Weights of a small GPT-style language model, trained from scratch on English Wikipedia.
Training: a variant of Muon for these matrices, 312M tokens.
MLP neurons of a small language model. Each row is named by its layer, matrix (up: input weights) and neuron, and shows model dimensions 224-287. Each number is 200 + 30 x the weight over its row's rms, rounded and kept within 0 to 999.
After each neuron's rows, "fires after" lists the tokens most often just before its 100 highest values on Wikipedia text that the model never trained on.

L2.up1180,226,232,194,209,224,159,224,205,244,212,200,209,208,182,236,154,184,218,210,197,248,208,231,186,187,151,156,162,224,143,228,177,167,145,157,232,166,259,197,224,165,209,215,211,209,204,212,242,219,171,182,206,220,174,220,203,216,197,166,220,165,204,214,205
fires after: " (", "=", "\n\n", "-", " the"

L4.up370,158,181,238,174,197,175,189,169,175,214,211,227,218,187,186,161,193,191,243,246,240,147,221,240,189,193,203,169,201,188,199,171,179,150,211,175,237,163,206,198,179,229,217,218,177,232,187,226,169,202,153,172,139,207,251,210,216,138,194,204,210,215,232,194
fires after: " |", "\n\n", "=", ":", "-", " at"

L4.up1110,222,207,167,212,213,204,230,173,214,205,209,212,242,211,164,179,228,263,196,243,185,226,245,207,214,263,243,129,199,189,151,211,172,215,249,199,226,280,202,169,230,165,214,177,198,219,174,199,168,202,169,224,208,187,224,211,163,211,194,204,251,173,217,180
fires after: " |", "|", " of", " the", " was", ":"

L2.up987,195,225,222,243,222,190,163,159,185,225,206,214,183,180,217,167,211,227,155,201,155,183,198,223,232,147,192,246,192,194,188,205,204,254,123,221,191,193,227,214,229,191,169,235,253,167,174,216,271,240,178,254,201,184,249,211,195,233,216,116,222,227,228,211
fires after: "19", " (", " 18", " L", "18", "B"

L2.up150,183,254,251,196,207,215,234,199,191,217,241,182,186,237,209,185,200,121,206,182,242,169,182,225,206,223,214,265,208,232,196,195,208,182,180,213,122,215,218,248,171,211,237,193,169,222,190,184,197,200,197,196,203,249,198,204,194,213,181,153,171,180,244,185
fires after: ".", "=", " |", "'", "|"

L4.up831,216,216,212,168,241,217,229,166,192,186,232,188,153,202,249,186,250,234,189,222,161,188,251,221,180,215,216,184,147,142,184,168,194,175,204,157,168,195,235,221,158,260,184,164,234,235,198,201,185,140,244,274,154,223,261,185,213,210,251,196,255,199,227,263
fires after: "-", "|"

L2.up327,137,187,163,177,197,176,224,238,201,232,201,260,186,203,227,213,214,142,208,165,180,261,135,223,194,223,178,171,184,192,221,234,211,237,175,152,156,190,273,233,245,201,177,208,166,257,170,238,217,171,216,221,177,184,232,225,174,199,198,200,191,217,220,217
fires after: "|", " |"

L2.up572,182,232,204,189,189,277,183,250,166,210,161,219,200,194,237,172,191,234,219,236,214,206,190,194,210,246,203,248,168,164,242,196,208,223,236,213,186,192,172,175,216,253,154,129,177,209,205,196,193,193,256,176,269,232,169,250,248,217,163,140,204,170,248,155
fires after: " |", "|", "="

L2.up247,231,222,207,229,157,199,179,163,155,212,200,205,256,222,180,196,218,224,239,186,167,218,213,203,199,210,231,171,181,187,151,236,204,216,180,230,203,187,253,155,179,169,175,228,208,202,168,200,143,169,201,222,213,241,227,233,140,180,235,258,205,213,228,186
fires after: " |", "|"

L4.up300,245,156,177,193,178,171,210,180,193,174,219,210,228,214,211,218,175,172,216,250,246,203,223,222,213,199,134,176,167,239,205,228,203,196,238,203,216,174,225,182,212,137,206,209,229,226,228,185,227,180,176,210,231,153,196,197,208,164,233,214,213,167,180,210
fires after: " |", "|", ":"

L4.up235,211,248,209,118,209,206,227,202,127,200,176,218,175,151,175,182,185,208,198,243,268,215,204,217,182,192,145,184,175,221,172,256,149,236,207,174,173,167,217,233,211,148,207,193,226,217,263,186,179,228,157,200,176,191,199,133,194,211,239,251,294,171,152,172
fires after: "-", " |"

L2.up710,150,234,195,196,202,236,208,251,174,201,217,243,206,148,184,164,172,301,187,212,228,218,190,159,222,229,209,281,183,155,237,214,154,200,230,229,233,176,213,126,194,227,157,247,174,168,171,196,219,167,216,176,186,198,225,167,186,199,247,203,194,197,207,232
fires after: " |", "|", " was"

L2.up1197,200,214,167,197,209,244,147,218,198,230,216,186,164,138,167,178,182,121,196,199,234,202,203,210,229,182,219,199,145,232,248,203,163,202,196,247,184,189,191,172,248,198,157,178,198,231,257,145,214,234,251,208,192,211,236,207,170,222,222,230,220,250,176,235
fires after: " |", "|", " to"

L4.up399,239,199,210,206,267,179,225,230,173,200,199,180,210,146,233,258,235,146,164,256,210,213,177,167,168,188,192,242,196,160,193,181,196,186,231,233,206,244,234,154,176,219,159,194,212,175,208,203,204,207,201,165,217,168,202,151,249,178,188,228,147,196,164,232
fires after: "\n", "\n\n", "="

L4.up185,203,239,181,178,132,197,249,210,201,218,176,213,216,209,179,215,158,138,157,192,215,178,197,159,205,164,181,177,182,188,229,188,212,206,196,223,186,188,241,228,217,204,203,226,188,187,177,204,219,225,215,171,180,214,215,188,168,238,213,189,228,242,199,232
fires after: "|", "-", "\n\n"

L2.up664,224,198,200,180,171,202,215,154,248,230,221,188,226,198,212,178,233,230,169,173,247,122,264,202,181,205,190,264,230,216,208,228,197,188,172,223,235,190,178,188,227,208,179,180,172,215,155,165,219,225,210,220,208,197,189,187,177,238,230,204,176,203,250,186
fires after: "=", ".", " |", ")"

L2.up936,156,243,185,217,211,184,158,181,262,188,229,207,224,188,247,208,223,197,242,229,211,182,195,171,217,158,207,148,274,181,185,215,231,206,175,195,202,201,183,227,261,197,167,233,232,218,198,191,161,191,158,202,236,202,201,193,236,254,170,136,172,262,227,185
fires after: " (", "–", "\n", " in", "-"

L4.up245,244,266,200,202,209,178,200,108,215,203,179,206,195,160,189,218,221,184,220,168,131,184,242,194,139,257,117,200,250,186,242,200,205,213,177,192,192,216,224,171,210,189,197,211,183,226,220,201,177,239,213,214,186,123,195,195,209,211,212,206,182,214,198,230
fires after: " |", "+", ".", " 0", "0"

L4.up866,153,196,198,231,170,186,211,158,175,202,185,178,296,210,191,169,226,206,138,190,216,185,220,138,212,181,147,186,276,224,154,225,244,170,235,157,216,203,156,199,236,221,167,193,157,184,229,233,192,197,209,174,232,206,195,193,164,217,206,217,190,262,208,170
fires after: " |", "|", " the"

L4.up710,159,201,187,177,144,211,220,187,202,230,215,139,214,215,193,171,239,169,199,194,281,172,206,219,169,198,169,251,165,204,213,229,193,156,202,186,174,153,169,279,143,174,172,213,163,213,196,234,187,221,188,183,179,197,184,216,201,161,239,238,149,207,178,190
fires after: " |", "'"

L2.up213,167,187,198,206,211,148,237,205,194,220,198,200,180,145,237,223,264,196,195,190,234,207,262,191,214,207,178,217,182,192,218,253,222,224,155,184,197,208,180,237,216,192,147,211,145,179,215,181,231,203,219,240,193,192,217,185,230,242,191,136,221,223,115,157
fires after: "=", "\n", " =", "\n\n"

L4.up466,164,230,179,161,165,253,230,153,193,200,220,178,168,188,254,210,176,186,217,206,255,242,186,215,221,212,187,145,187,224,210,200,171,130,181,204,203,177,202,176,233,146,172,247,176,174,174,218,154,205,190,233,125,225,236,168,205,253,214,218,201,162,244,198
fires after: " a", " was", " the"

L2.up841,193,243,202,203,208,172,179,150,194,242,233,194,176,178,195,175,175,204,219,121,250,246,129,166,149,184,181,226,215,160,271,188,173,213,157,219,228,254,152,223,226,173,212,294,234,155,180,214,241,238,230,246,231,168,138,245,207,188,196,206,249,152,161,207
fires after: "\n\n", "="

L4.up395,196,152,168,170,245,185,237,254,209,148,288,181,182,185,211,187,205,208,249,138,177,177,177,151,165,182,157,251,193,215,192,185,138,263,219,201,219,211,195,224,182,188,139,188,212,215,218,232,220,233,178,176,164,183,131,201,183,248,211,188,184,168,192,211
fires after: " |", "|", "-", " (", " "

L4.up180,220,209,233,177,135,188,201,220,187,218,201,183,247,232,182,171,208,160,211,172,199,193,200,218,208,176,210,198,163,240,221,225,139,126,199,212,247,168,195,205,229,249,200,190,180,165,198,185,199,228,205,160,164,223,193,242,189,196,161,165,143,179,168,148
fires after: " |", "|"

L2.up178,227,149,205,226,181,245,197,154,231,204,192,204,210,183,247,186,171,205,223,170,210,193,142,227,169,189,207,185,219,191,262,203,177,282,242,270,192,208,144,201,179,148,191,169,139,223,215,201,161,168,147,232,176,195,214,256,239,179,189,167,192,191,199,218
fires after: " |", "|", " /", " a"

L2.up477,218,212,154,177,157,186,202,211,173,221,229,215,245,185,207,219,173,207,182,208,249,171,138,179,221,199,163,205,229,194,245,155,233,174,163,157,157,224,199,185,183,149,203,191,222,229,222,218,181,243,178,174,201,181,247,203,217,151,249,201,201,203,208,250
fires after: " |", " the", "|", " and", "ong"

L4.up566,246,191,202,195,229,162,136,238,206,213,199,246,232,244,191,195,168,249,178,201,241,145,207,168,222,200,219,178,188,230,190,179,251,220,188,206,219,197,161,180,187,171,237,215,227,219,146,258,228,205,172,179,177,129,245,166,224,233,204,188,188,167,187,190
fires after: " (", " Broad", "\n\n"

L2.up804,182,225,200,130,208,220,235,164,195,231,190,150,238,216,213,140,217,190,252,183,188,172,213,188,275,128,169,168,171,228,208,200,202,182,183,165,165,188,207,183,170,227,174,150,174,225,210,202,179,162,187,187,210,237,209,231,181,217,230,161,217,206,202,171
fires after: " |", "|"

L4.up194,155,219,182,154,134,250,191,202,166,241,201,196,233,206,173,202,176,196,155,228,183,148,264,178,190,153,174,215,192,216,232,215,198,217,171,198,209,172,156,197,201,183,199,247,240,213,225,177,231,198,211,168,191,178,194,195,168,187,232,207,153,207,220,174
fires after: " |", "|", " to", " of", ".", " with"

L4.up110,183,201,193,168,193,204,226,203,204,126,186,196,218,196,170,222,203,213,186,210,177,185,242,211,227,161,163,209,227,202,230,217,178,168,225,177,241,206,129,204,188,242,185,218,184,187,234,211,167,209,246,176,230,142,259,228,208,232,228,231,260,217,178,195
fires after: " |", " (", " \""

L4.up969,203,187,232,190,150,251,147,153,196,216,188,235,225,199,171,209,170,195,170,207,200,234,274,211,157,206,153,262,235,220,218,190,234,235,165,212,199,205,196,213,177,186,227,171,211,195,223,236,188,223,184,170,175,148,196,222,204,219,146,218,193,186,205,164
fires after: " |", ":", " (", "yo"

L4.up1009,134,190,275,216,207,200,230,234,197,161,183,195,271,165,198,179,230,159,176,231,242,263,247,182,166,231,213,217,221,159,255,290,220,174,185,199,147,193,197,182,199,177,273,224,180,182,218,216,197,132,195,137,240,156,154,202,222,194,206,255,118,202,200,227
fires after: ".", "=", "\n\n"

L4.up1164,145,228,178,210,196,218,184,188,175,185,280,253,209,175,174,221,195,192,195,240,242,246,172,203,185,224,159,187,187,240,229,245,169,185,222,214,184,203,189,213,207,188,218,183,239,198,209,205,170,239,187,146,216,185,194,174,224,172,224,232,168,226,193,231
fires after: " was", " were", " to"

L4.up1047,251,185,218,143,196,166,192,219,209,164,226,203,178,168,185,167,196,196,197,205,220,229,228,200,253,261,174,194,165,209,199,252,232,213,231,180,211,234,241,166,165,189,224,251,160,227,223,200,152,169,215,222,177,213,222,192,187,235,145,252,171,161,239,174
fires after: " (", " \"", "-", " '"

L4.up860,225,188,250,211,157,200,156,188,227,230,226,221,164,248,195,187,231,235,240,220,148,254,213,240,226,159,197,153,235,234,186,194,247,254,170,162,167,191,218,232,193,156,166,208,222,218,197,163,239,216,197,175,258,216,202,274,192,240,188,215,203,189,272,182
fires after: ",", " |", " in", " and"

L2.up674,154,148,197,205,142,221,188,212,215,188,163,256,190,207,170,240,241,201,181,144,204,192,194,179,219,196,230,210,202,234,209,246,260,204,177,188,174,170,216,282,190,283,205,156,237,197,135,227,182,231,204,151,213,254,210,210,200,185,273,175,189,228,224,195
fires after: "=", "."

L4.up314,193,222,210,227,194,166,242,122,190,233,161,198,224,228,184,196,245,224,246,197,186,142,246,190,204,202,204,184,185,232,201,205,177,207,269,269,207,218,203,193,234,173,171,199,242,253,202,162,169,178,200,152,179,170,196,234,209,235,257,265,249,159,219,165
fires after: " —", " 0", ")", "0", "%", "1"

L4.up139,154,230,218,224,234,183,187,177,205,210,207,214,195,147,210,190,174,156,186,167,254,202,120,177,249,201,195,212,177,212,204,198,206,186,215,127,125,230,186,190,244,195,159,177,195,216,179,217,164,174,189,173,172,236,158,170,190,230,159,225,183,200,223,194
fires after: " |", ")", "|", " politician", ",", " actress"

L4.up596,186,273,211,214,261,180,246,220,226,182,234,225,194,177,162,153,189,137,173,172,240,180,185,185,196,171,186,247,211,202,163,155,170,198,140,230,202,205,215,150,162,203,254,276,152,184,169,214,150,190,197,187,203,226,172,251,235,199,161,190,201,255,251,146
fires after: " |", "|", "\n\n", ".", "\\", "'"